From a checkpoint of a small transformer trained on Wikipedia.
Size: 9 layers, 6 heads of 64.
Architecture: RMSNorm before each block, rotary positions, no biases in attention or MLP, tied embeddings.
MLP neurons of a small language model. Each row is named by its layer, matrix (down: output weights) and neuron, and shows model dimensions 304-367. Each number is 50 + 15 x the weight over its row's rms, rounded and kept within 0 to 99. A neuron's up and down rows have the sign that makes its largest values positive.
A block is one neuron, or neurons of one layer that tend to fire together. After each block is what it responds to, as a language model described it from the Wikipedia text at the highest values.

L4.down102:37 50 69 61 71 63 65 64 44 64 76 65 51 69 47 56 49 54 64 42 71 85 57 53 37 55 53 41 35 85 70 43 60 42 55 63 57 42 54 37 28 64 57 45 58 42 64 56 73 26 60 40 69 69 75 51 72 66 50 55 08 37 61 67
L4.down114:27 63 63 63 29 38 70 61 30 40 39 21 26 59 59 54 58 66 44 46 43 24 52 59 72 62 27 75 39 55 45 56 41 31 37 51 68 77 39 47 56 68 67 44 53 63 58 62 59 54 67 48 46 26 35 34 49 67 77 45 62 47 51 18
L4.down126:41 48 50 56 60 42 67 42 16 63 82 55 72 75 47 29 44 88 43 37 63 47 33 59 48 35 59 53 38 68 64 09 65 69 26 55 81 52 21 27 58 31 39 25 64 14 62 49 28 10 38 39 61 68 16 34 53 41 62 60 31 18 53 64
L4.down253:30 89 34 52 41 45 33 35 53 70 66 37 35 29 66 37 56 64 42 42 46 55 19 58 46 62 50 62 61 56 58 62 64 21 18 72 28 61 60 54 67 41 37 66 53 40 72 33 50 14 62 56 47 44 36 82 75 43 54 41 39 43 57 44
L4.down284:46 53 26 29 69 61 41 60 46 76 57 68 63 28 46 55 32 70 37 55 27 76 49 38 47 71 39 38 43 47 62 52 64 78 74 65 45 12 58 04 67 27 45 50 62 60 61 44 40 46 20 31 54 53 24 75 48 70 46 42 55 46 65 39
L4.down318:55 27 40 69 33 54 50 54 09 46 67 42 49 53 38 53 44 50 48 89 46 33 69 60 61 60 44 37 50 67 21 35 66 42 53 51 51 54 38 45 37 72 75 58 43 52 48 53 35 35 56 69 49 50 57 45 56 65 56 80 34 59 65 50
L4.down390:37 61 50 52 46 42 46 37 47 38 55 49 47 62 44 73 45 45 47 43 71 37 43 86 41 55 47 33 38 46 37 29 37 59 72 42 48 61 26 42 35 53 34 32 69 40 27 38 49 09 46 51 59 64 37 65 38 68 48 16 58 74 47 52
L4.down443:37 74 57 33 57 49 34 44 63 63 44 39 23 45 53 34 67 53 60 58 56 63 57 32 52 38 29 42 08 45 35 17 50 51 48 81 46 55 40 72 36 59 39 68 38 36 52 25 60 19 19 54 53 49 54 45 42 38 43 40 62 44 40 41
L4.down824:54 27 74 39 65 46 47 76 45 33 39 18 57 45 48 71 65 40 51 46 29 60 64 70 45 39 42 41 50 32 51 61 63 47 54 51 26 85 44 35 33 66 49 72 37 44 51 24 65 47 43 46 29 37 51 56 83 35 70 56 57 64 69 53
L4.down851:27 43 45 71 33 53 62 75 45 48 59 70 21 59 27 44 59 58 68 54 47 30 52 59 57 45 50 41 48 35 64 64 46 46 35 53 42 45 79 38 29 50 33 69 49 57 67 69 40 13 47 69 41 31 50 44 43 49 45 56 60 79 73 75
L4.down870:34 16 36 52 61 60 38 44 55 45 42 68 48 30 32 49 79 39 53 61 57 39 57 17 59 28 51 33 37 99 60 48 45 39 57 23 47 38 30 51 43 71 51 51 62 60 55 48 40 26 39 41 50 23 60 61 41 67 61 60 36 45 52 32
L4.down901:65 59 42 36 42 55 75 43 40 34 43 70 39 71 64 56 41 72 39 48 30 73 40 44 43 27 68 43 45 45 37 54 63 50 66 36 53 59 51 51 53 56 54 42 23 59 57 57 40 17 45 60 51 96 58 36 88 33 54 72 66 66 43 63
L4.down1399:74 43 44 65 57 55 31 38 58 57 45 48 56 23 48 23 51 46 43 56 24 81 35 54 37 46 59 55 56 41 13 54 72 63 41 57 57 54 74 31 45 55 29 54 53 36 76 57 40 35 66 70 47 51 69 28 52 53 26 54 77 81 48 47
L4.down1423:35 52 59 55 58 47 50 38 64 51 86 28 53 69 41 73 45 55 38 36 48 32 51 54 47 45 26 36 46 63 29 68 72 53 51 43 21 55 61 57 30 47 40 59 53 59 61 44 60 30 54 70 39 60 46 53 47 14 44 69 38 27 52 65
L4.down1424:15 42 33 50 51 50 32 42 74 40 55 62 40 61 57 47 47 74 37 66 40 33 44 27 39 52 43 54 38 50 50 63 87 72 62 73 36 40 46 64 43 40 49 36 57 41 62 30 62 10 49 45 60 64 73 42 43 41 74 57 34 36 64 31
L4.down1509:56 53 29 48 57 45 71 65 61 42 57 79 28 49 57 43 42 80 39 81 51 62 60 49 57 36 48 51 44 59 35 58 84 52 56 62 49 45 35 69 65 67 48 53 57 49 68 38 42 23 47 51 74 67 45 42 47 51 75 73 25 55 42 23
Responds to: Sentence-final periods and the second newline of a blank line ending a paragraph, often before a == heading ==, plus table pipes.

L4.down113:41 56 29 23 58 27 76 34 43 64 53 68 42 61 70 46 62 80 64 47 69 20 33 58 32 48 60 34 38 54 83 70 65 73 87 44 69 47 62 58 49 54 29 43 38 51 45 72 34 49 71 50 86 58 45 52 49 56 13 38 63 45 57 61
L4.down142:50 62 62 40 51 22 54 47 67 53 40 62 87 49 47 23 41 50 48 64 63 41 71 63 53 55 17 34 53 44 37 63 72 57 29 64 49 41 64 44 61 24 60 79 36 66 39 41 74 56 57 56 41 38 55 70 60 46 50 23 32 38 46 50
L4.down168:72 60 48 67 34 55 43 67 69 52 32 46 38 56 65 69 52 30 51 50 50 26 37 72 48 71 44 64 32 74 50 44 45 71 55 30 52 63 34 45 37 48 55 60 22 49 36 71 56 74 53 41 35 54 82 70 50 57 25 57 49 57 34 67
L4.down335:57 70 53 63 73 29 40 51 43 42 63 30 83 29 24 63 27 35 56 49 29 68 52 38 61 68 48 66 43 41 34 19 41 47 40 71 79 52 54 61 28 43 50 72 37 37 42 30 68 33 40 53 70 70 34 37 51 53 66 35 85 55 39 65
L4.down368:50 65 39 67 64 48 51 70 55 41 51 56 18 34 60 49 79 91 58 61 29 50 54 49 33 30 44 54 26 45 52 58 40 58 49 38 41 19 35 27 77 30 54 39 67 67 46 62 60 62 56 60 41 42 67 40 56 37 50 54 56 56 65 52
L4.down386:59 48 66 76 36 42 37 21 40 61 55 66 77 85 30 63 55 16 63 54 87 65 46 23 52 47 55 30 48 76 49 39 67 38 37 56 63 60 23 55 50 34 44 62 47 46 34 45 37 55 28 37 36 57 47 50 12 66 56 53 36 42 74 30
L4.down649:56 30 39 38 37 49 58 53 80 07 43 51 40 43 39 46 25 49 59 33 36 62 64 54 50 42 48 33 58 55 58 64 36 45 64 63 24 66 80 45 61 66 46 39 42 49 67 24 50 73 68 55 60 32 57 69 45 57 38 46 66 55 32 62
L4.down700:64 74 41 73 68 38 78 31 51 63 39 55 70 51 59 71 42 61 44 44 62 26 52 41 45 62 66 20 56 58 27 73 65 33 37 38 26 46 70 35 80 38 66 60 37 35 24 67 54 51 45 57 63 45 74 53 40 53 55 52 52 46 63 59
L4.down710:58 52 33 65 36 50 39 53 36 40 65 51 38 60 47 49 68 39 28 68 29 64 37 65 39 63 26 70 38 55 42 37 35 47 24 40 54 47 61 51 18 60 53 61 46 45 53 49 56 34 32 52 39 33 30 08 58 67 49 56 26 46 26 58
L4.down1207:40 52 46 30 54 39 75 14 60 58 63 49 47 34 38 32 38 57 00 39 68 56 53 44 30 36 68 30 33 39 58 64 61 57 60 35 64 79 56 66 54 42 35 73 42 51 67 28 49 33 40 60 47 73 65 38 66 27 31 53 43 32 61 63
L4.down1378:18 37 44 68 47 21 36 69 58 22 65 35 71 60 69 56 41 34 56 49 61 41 68 70 63 10 48 58 52 55 55 62 63 81 73 45 39 34 48 56 63 61 60 41 57 35 47 61 62 69 48 81 27 60 68 30 34 55 62 30 53 44 35 56
L4.down1390:54 43 51 67 66 32 64 57 66 48 40 38 27 89 69 32 52 62 26 60 50 51 75 62 36 51 42 47 50 66 55 49 60 32 73 23 30 68 75 52 30 45 52 44 81 43 52 35 69 54 43 63 37 35 44 80 33 39 62 33 56 64 43 34
L4.down1401:54 53 59 50 61 55 59 90 57 39 52 43 44 61 50 71 65 54 54 64 27 40 46 62 44 54 47 48 54 53 32 50 70 57 64 34 80 46 67 49 57 34 36 52 48 46 29 50 78 30 49 43 32 56 59 69 43 49 45 69 49 36 49 63
L4.down1471:51 34 47 65 60 67 57 48 61 82 57 74 95 41 56 56 39 48 40 29 48 30 45 62 70 42 81 72 49 57 63 36 52 57 53 40 32 54 55 28 56 58 45 92 53 52 30 46 83 62 27 37 32 50 56 46 39 39 05 58 74 82 46 52
L4.down1483:40 42 23 53 46 52 61 63 52 58 70 50 31 40 62 62 48 39 61 32 35 53 60 43 57 52 50 51 55 47 57 55 47 34 15 47 62 60 55 37 45 63 35 57 77 62 56 51 27 60 39 40 55 54 53 41 44 58 66 40 41 37 31 57
L4.down1508:58 84 42 44 33 15 40 77 37 55 61 52 62 32 41 52 34 62 52 40 59 50 24 86 47 46 29 36 47 55 57 91 49 62 64 58 59 49 45 46 19 47 50 53 37 56 39 54 53 51 59 40 44 55 80 74 34 35 26 57 56 56 32 35
Responds to: Final token of a field label in Wikipedia infobox lists just before the colon, such as Webs-ite, Postc-ode, D-ied, Music by; weaker on table labels and some word endings.

L4.down72:47 65 07 35 80 43 45 30 57 80 36 44 47 54 19 32 49 64 35 30 54 72 68 62 43 64 40 44 47 74 61 54 57 60 41 59 71 59 55 51 56 73 54 42 48 46 35 39 56 57 57 65 39 55 65 65 31 50 47 39 42 72 31 29
L4.down174:56 36 28 26 13 50 36 55 54 73 78 69 52 75 35 48 60 45 52 54 61 65 61 66 53 42 52 70 39 35 53 46 36 50 55 53 44 74 37 22 57 57 65 49 43 51 40 77 37 41 57 64 64 66 43 50 53 46 17 73 62 35 45 42
L4.down493:32 64 33 77 48 54 30 51 87 64 48 57 41 68 51 33 44 31 45 34 47 55 57 53 43 46 46 40 66 67 68 42 50 55 58 65 32 61 48 39 67 23 28 64 45 26 40 38 69 68 42 46 47 65 50 57 40 29 49 49 29 48 46 54
L4.down625:42 70 36 52 41 62 63 48 44 41 53 57 58 58 67 41 56 63 29 50 48 52 49 40 46 50 46 58 60 63 69 46 86 64 42 70 79 78 44 62 49 54 40 62 41 41 47 59 58 00 27 44 34 37 60 55 55 59 36 51 36 17 52 45
L4.down653:62 27 61 40 71 48 51 55 47 58 56 52 57 20 34 50 23 29 67 59 62 46 67 44 52 54 67 52 43 48 42 39 57 22 31 26 47 59 31 19 18 42 53 51 37 38 68 43 58 33 81 32 67 58 74 58 41 73 39 58 51 51 48 52
L4.down662:66 41 39 57 32 39 25 28 40 37 41 64 75 53 48 48 51 67 53 37 71 49 28 67 48 34 51 50 68 60 40 36 65 48 23 43 37 63 51 59 47 62 57 46 12 21 56 40 49 59 35 51 85 23 35 47 58 49 40 54 49 36 30 54
L4.down808:29 59 37 64 65 47 70 62 48 52 45 53 36 37 58 57 68 55 61 56 56 44 43 72 49 52 72 41 41 35 41 62 33 57 57 35 48 59 67 30 50 56 77 53 38 57 51 38 16 00 27 26 61 54 51 77 48 57 37 51 30 49 24 49
L4.down858:32 59 40 73 40 21 47 52 16 49 68 45 37 50 39 60 40 64 76 46 73 53 44 49 65 54 63 53 27 80 35 60 62 63 50 53 40 49 70 27 37 36 66 69 74 59 32 64 34 00 18 77 57 42 63 71 46 64 63 42 34 61 88 52
L4.down1084:40 62 20 73 61 41 53 27 16 51 86 52 58 50 40 76 41 43 57 53 40 38 32 60 49 40 75 65 38 33 35 68 75 67 35 65 44 69 58 75 19 39 43 73 62 48 59 45 54 00 20 52 39 47 42 62 36 41 51 43 47 44 63 32
L4.down1161:47 52 45 64 65 42 59 62 29 67 25 42 71 60 57 48 38 59 53 48 38 22 66 71 61 50 45 61 26 64 46 46 43 52 60 50 49 55 55 48 59 46 27 50 55 46 06 60 84 00 25 72 61 60 66 37 44 57 43 19 47 57 23 50
L4.down1292:64 64 24 47 46 67 41 57 37 50 44 21 17 50 33 65 41 38 42 24 49 62 39 62 79 71 43 45 41 57 58 67 26 64 48 59 33 34 37 40 39 06 58 74 69 37 62 47 59 57 42 37 53 42 46 69 69 48 68 62 61 39 54 57
L4.down1332:63 38 60 34 58 79 21 59 34 29 85 23 42 46 50 31 62 30 50 52 52 34 46 60 53 25 70 64 41 27 45 51 49 77 19 70 23 50 53 57 65 72 42 70 57 49 35 37 20 44 26 51 55 61 50 54 46 41 61 54 54 48 77 43
L4.down1479:63 00 58 33 31 42 43 69 59 41 23 45 52 70 45 47 25 54 60 62 42 20 54 64 78 45 61 55 54 44 54 14 43 37 44 52 45 51 54 43 47 70 52 56 46 52 50 61 43 48 52 56 16 52 41 34 60 53 30 43 38 84 38 39
L4.down1502:47 29 38 57 54 37 57 70 32 44 55 61 42 71 54 50 51 54 64 48 46 57 56 43 43 61 68 68 42 30 43 61 58 58 54 63 59 57 76 64 50 42 56 52 34 55 51 61 69 09 24 58 50 48 56 53 67 78 58 64 24 64 66 31
L4.down1515:59 54 26 43 66 38 18 28 51 49 35 57 84 58 49 31 40 49 45 29 55 67 50 42 48 23 43 68 55 55 37 42 50 71 26 51 40 40 29 23 40 41 66 44 58 33 64 53 48 72 53 15 65 52 80 44 59 56 26 51 66 47 35 36
L4.down1534:47 28 59 49 53 43 53 56 33 62 57 53 73 63 25 57 50 58 55 58 39 74 59 34 58 61 58 59 64 48 59 30 46 56 78 29 71 60 20 85 26 69 39 43 49 51 53 43 34 41 43 37 50 10 55 36 73 42 17 17 60 56 45 54
Responds to: Fires on the second newline of a blank line that ends a paragraph or list before a new section or paragraph (e.g. "==History=="); also on "c" in excited, exciton, excellent.

L2.down564:30 53 36 35 67 48 72 91 51 42 32 22 52 34 42 57 60 63 62 64 27 65 54 62 68 62 48 50 60 36 25 45 35 72 49 47 40 89 23 45 40 42 17 07 50 54 66 42 40 27 73 44 14 46 35 44 64 48 56 52 30 82 81 22
L2.down962:40 59 17 32 50 68 59 65 44 55 18 53 48 47 69 55 65 46 30 41 51 52 40 64 63 64 33 51 46 39 56 39 30 67 31 49 52 31 38 41 58 54 55 57 34 46 52 61 68 79 43 53 36 30 38 52 44 38 45 36 39 49 43 38
L2.down1072:37 35 69 51 45 68 69 34 41 41 49 62 49 60 59 59 20 68 53 16 48 48 73 31 52 35 28 60 59 47 70 44 51 37 44 58 67 39 20 47 48 30 92 17 66 49 66 36 29 97 37 38 26 64 51 58 45 43 41 62 53 51 43 61
L2.down1183:42 54 53 24 65 71 79 67 43 68 64 61 41 61 48 75 48 73 49 60 53 48 43 44 55 41 65 47 44 52 50 53 38 62 51 42 34 79 75 58 64 50 81 50 58 36 46 28 53 45 36 40 31 36 66 04 76 46 22 52 58 71 66 57
Responds to: Short word pieces that start or continue a word right after an opening quote, bracket, hyphen or prefix, like "on", "st", "ous".

L5.down1366:29 58 22 31 50 32 39 40 50 67 47 48 56 58 50 43 58 51 69 44 49 48 49 58 69 24 66 67 52 69 64 57 42 42 53 49 41 42 52 58 67 53 29 26 72 38 47 40 51 00 51 30 70 30 27 22 53 36 65 43 63 73 16 62
Responds to: Blank-line newlines (and some sentence-final periods) ending a Wikipedia paragraph, right before a new paragraph or section heading like ==Career==.

L4.down44:55 62 65 34 55 42 44 76 34 35 57 70 59 46 58 43 45 52 40 17 26 50 32 41 47 35 54 71 67 29 86 60 32 67 71 49 28 61 65 38 63 43 48 52 62 58 60 52 36 48 42 54 56 10 29 44 75 56 63 57 48 53 39 69
L4.down145:41 57 44 41 73 52 54 38 68 58 31 27 15 27 28 59 38 48 39 46 51 27 57 53 38 51 70 55 40 46 42 44 57 83 34 50 35 34 63 63 47 69 44 47 32 39 57 71 25 75 31 56 68 34 80 62 62 41 69 33 24 51 44 51
L4.down161:24 57 58 43 46 37 53 38 42 60 48 69 65 59 50 32 35 32 50 59 38 39 46 58 50 10 27 57 31 56 62 47 36 83 67 39 48 73 60 55 59 62 60 61 54 38 74 53 47 51 34 61 48 44 39 55 47 37 36 43 43 33 39 55
L4.down577:36 32 60 43 75 47 51 38 52 77 30 38 62 71 34 53 39 61 51 38 93 55 36 71 60 75 47 61 43 20 70 60 38 42 41 48 57 48 73 36 28 22 38 37 57 35 33 62 62 45 36 44 58 39 71 52 52 70 08 24 43 40 64 73
L4.down672:66 45 50 43 67 32 39 39 80 46 60 77 54 45 75 29 68 41 78 80 89 29 36 47 50 31 53 69 50 63 60 83 31 58 50 31 55 52 39 55 32 15 52 55 79 40 54 56 49 28 61 63 37 54 64 48 65 48 48 57 17 49 52 58
L4.down783:53 46 27 33 59 53 40 65 66 46 50 47 24 49 55 56 53 39 76 55 48 29 64 28 38 38 59 29 41 59 63 45 39 61 44 44 61 51 51 61 60 60 55 48 60 32 15 41 37 58 49 53 50 65 54 26 50 70 36 50 58 56 71 64
L4.down792:60 20 38 62 37 49 43 20 30 71 33 30 62 31 56 56 29 60 57 49 29 56 78 48 47 56 57 94 77 57 56 51 67 88 30 58 47 30 70 52 56 42 41 45 20 69 53 60 56 52 33 40 71 58 57 70 24 49 35 54 30 48 62 51
L4.down830:58 52 75 39 36 46 42 61 43 49 64 42 53 60 39 22 26 75 56 33 43 55 46 31 39 55 47 47 56 51 35 50 64 58 47 21 42 69 56 67 41 56 56 23 37 51 51 56 68 24 47 31 52 45 75 39 36 14 61 53 61 71 52 55
L4.down837:43 94 50 55 54 41 66 67 33 45 71 28 71 50 34 71 65 57 50 40 47 43 62 48 69 69 39 59 39 61 45 54 46 35 76 51 64 30 72 55 92 66 64 52 32 70 64 20 72 52 29 63 84 47 82 60 45 53 62 40 81 50 53 19
L4.down846:55 76 53 27 49 28 47 34 45 49 57 49 42 41 45 34 50 72 51 46 57 58 29 35 47 70 71 35 49 48 49 79 73 53 45 40 70 41 30 17 53 16 37 53 64 66 35 39 24 33 50 58 81 74 51 42 39 45 40 36 30 48 42 50
L4.down890:42 20 21 32 68 14 38 63 47 60 66 58 49 46 27 41 53 40 46 49 75 76 52 51 75 70 62 58 28 55 44 22 32 30 47 44 37 77 16 37 42 54 55 40 46 55 54 53 40 40 75 85 31 43 60 64 53 68 32 34 58 62 61 39
L4.down971:66 31 44 53 37 66 48 35 59 76 26 63 39 56 71 37 42 65 60 53 48 34 61 62 32 45 52 43 71 71 68 58 51 73 10 28 71 23 67 66 50 46 62 43 50 63 65 28 46 42 53 66 31 47 46 52 35 54 52 58 53 51 26 53
L4.down973:40 43 58 34 42 87 52 44 73 31 45 62 65 57 62 53 58 52 68 46 38 14 59 17 23 58 40 58 41 33 26 60 68 48 79 45 56 53 56 56 39 41 60 39 55 29 48 38 56 50 58 43 47 67 31 42 24 47 66 41 23 40 72 28
L4.down1186:52 45 74 51 72 53 39 81 41 55 46 67 32 65 49 45 54 45 47 57 50 51 47 26 74 38 60 36 54 79 45 38 35 43 47 46 56 54 59 52 51 62 56 33 28 22 57 44 58 24 39 64 60 44 53 59 47 51 42 50 69 19 62 79
L4.down1366:69 55 56 61 46 17 48 45 60 66 53 47 37 56 32 37 27 58 50 29 50 23 53 66 51 33 45 52 48 28 60 49 39 60 55 42 54 57 76 28 45 75 66 56 42 38 39 55 30 34 60 39 49 42 45 63 29 56 51 34 19 53 50 45
L4.down1411:58 30 38 51 43 38 44 61 31 34 18 58 55 63 34 32 54 56 53 40 51 52 38 61 72 77 49 69 40 51 35 31 76 60 80 34 60 70 40 67 54 60 60 34 41 53 68 48 41 60 74 45 89 44 56 62 64 21 45 45 33 67 74 39
Responds to: Mainly the verb right after existential "there" (there are, there is, there were, there have been), plus weaker hits on fixed-phrase second words (according to, despite) and mid-word pieces (transaction, iron).

L5.down745:38 54 40 67 63 33 52 38 51 60 43 45 74 43 32 44 31 23 50 71 56 65 26 66 72 00 25 63 53 55 54 47 54 58 43 56 53 50 35 77 67 52 54 26 49 63 47 27 42 79 47 50 53 64 48 56 68 56 70 61 48 55 69 45
Responds to: The second token of a new sentence or clause, usually a verb after its short subject, e.g. "there is", "it is", "This would"; also sentence-opening "In".

L5.down364:46 57 34 55 41 33 54 53 25 61 45 43 49 62 49 64 29 56 57 47 74 53 46 49 57 53 65 59 63 69 54 53 56 70 58 64 52 50 71 56 46 44 54 56 63 51 38 44 43 00 33 79 64 45 55 66 54 70 44 36 40 52 78 43
Responds to: Fires on end-of-sentence periods and on the blank-line newline closing a paragraph or table, often before a heading like == History == or a new sentence.

L2.down330:46 70 51 72 71 41 68 36 60 52 61 36 70 37 46 58 55 43 39 41 49 62 72 53 56 59 57 51 58 66 61 33 52 50 62 47 64 58 17 17 51 42 44 55 40 57 19 59 56 00 43 43 53 49 66 60 43 76 89 45 50 26 59 62
L2.down444:42 61 32 39 55 38 45 74 31 45 48 49 54 57 59 54 64 46 50 38 55 47 37 59 77 30 43 60 28 58 40 74 58 57 37 68 39 62 49 39 49 61 38 79 44 49 61 55 44 00 63 62 36 36 51 54 35 56 42 43 27 66 41 35
L2.down1033:61 65 43 72 41 52 48 66 57 74 43 73 41 37 74 24 38 61 68 39 52 49 27 73 66 64 45 45 40 46 49 50 41 28 70 18 44 54 63 20 53 53 42 48 66 48 60 46 71 18 53 35 54 43 12 39 45 51 88 44 50 59 18 28
L2.down1504:25 88 30 57 59 24 63 45 56 53 23 68 27 55 45 38 58 61 85 28 61 32 69 33 23 56 50 64 67 48 62 58 56 42 31 40 59 55 51 47 61 49 48 53 47 54 63 44 55 26 62 44 42 37 26 39 64 51 72 39 52 55 38 27
Responds to: Determiners starting a new sentence, paragraph or quotation, chiefly "The"/"the", also "an", "some", "any", e.g. "The ship was", "the son of".

L2.down143:28 55 55 41 50 52 34 55 43 51 64 32 45 51 46 63 43 41 26 29 47 56 73 50 39 42 78 65 28 78 71 62 29 67 37 31 52 45 52 48 46 50 47 51 64 64 72 15 58 42 68 43 59 43 62 31 41 40 20 43 63 42 59 52
L2.down275:39 38 16 39 41 49 77 43 41 52 76 66 41 77 33 27 26 60 55 49 66 37 47 48 51 52 40 38 68 37 46 41 48 49 30 53 44 49 47 44 75 62 16 56 70 45 58 46 85 39 28 75 67 49 41 27 35 51 56 66 46 31 44 73
L2.down868:44 65 70 58 50 81 51 45 32 50 32 48 58 49 34 62 32 31 72 37 33 71 52 46 74 58 66 47 48 72 46 51 68 56 53 39 48 53 37 51 34 61 29 60 37 41 49 25 64 33 38 50 27 37 15 31 41 52 63 91 68 54 75 47
L2.down1369:48 63 54 57 75 56 27 49 44 54 66 70 29 49 52 51 35 27 33 63 54 48 49 48 36 85 71 77 45 40 29 58 47 36 73 82 39 66 55 36 45 29 74 51 22 68 50 44 42 52 36 63 38 78 82 62 35 56 56 33 51 49 36 44
Responds to: Fires most on the invisible character after E/W in infobox coordinates, just before the slash; also on word-completing pieces (Webs-ite, Pl-ace, Djib-out-i) and empty table-cell pipes.

L2.down146:18 49 52 52 59 74 54 43 29 69 89 22 30 36 48 43 36 38 70 57 49 36 29 35 74 75 42 30 74 77 65 44 45 55 35 29 54 65 63 41 40 49 50 50 59 50 50 41 64 00 48 61 35 49 44 55 39 56 57 42 54 46 45 30
L2.down201:36 50 58 83 62 35 66 41 36 49 73 67 51 75 56 51 33 50 89 70 72 62 57 55 42 41 50 65 23 78 15 51 64 61 48 63 55 39 52 50 54 60 22 37 79 63 17 59 32 08 49 49 65 49 59 61 73 46 30 57 54 91 60 70
L2.down957:66 19 65 63 64 67 82 50 37 48 86 38 10 40 39 31 63 73 61 79 57 32 35 43 53 53 34 38 76 43 57 73 63 43 52 36 47 26 43 52 62 72 36 30 21 55 64 26 54 37 31 62 68 39 78 49 46 45 26 55 58 57 45 13
L2.down1456:37 01 44 19 37 64 57 46 35 37 30 51 38 40 33 85 24 71 58 62 45 34 04 44 67 29 54 35 53 56 63 45 59 82 70 36 60 67 36 45 68 63 62 25 54 29 32 42 63 00 49 53 44 59 36 48 42 30 34 52 59 26 39 51
Responds to: Periods and other sentence-final marks such as )., ;, or ." that close a sentence in Wikipedia prose, before a new sentence or a line break.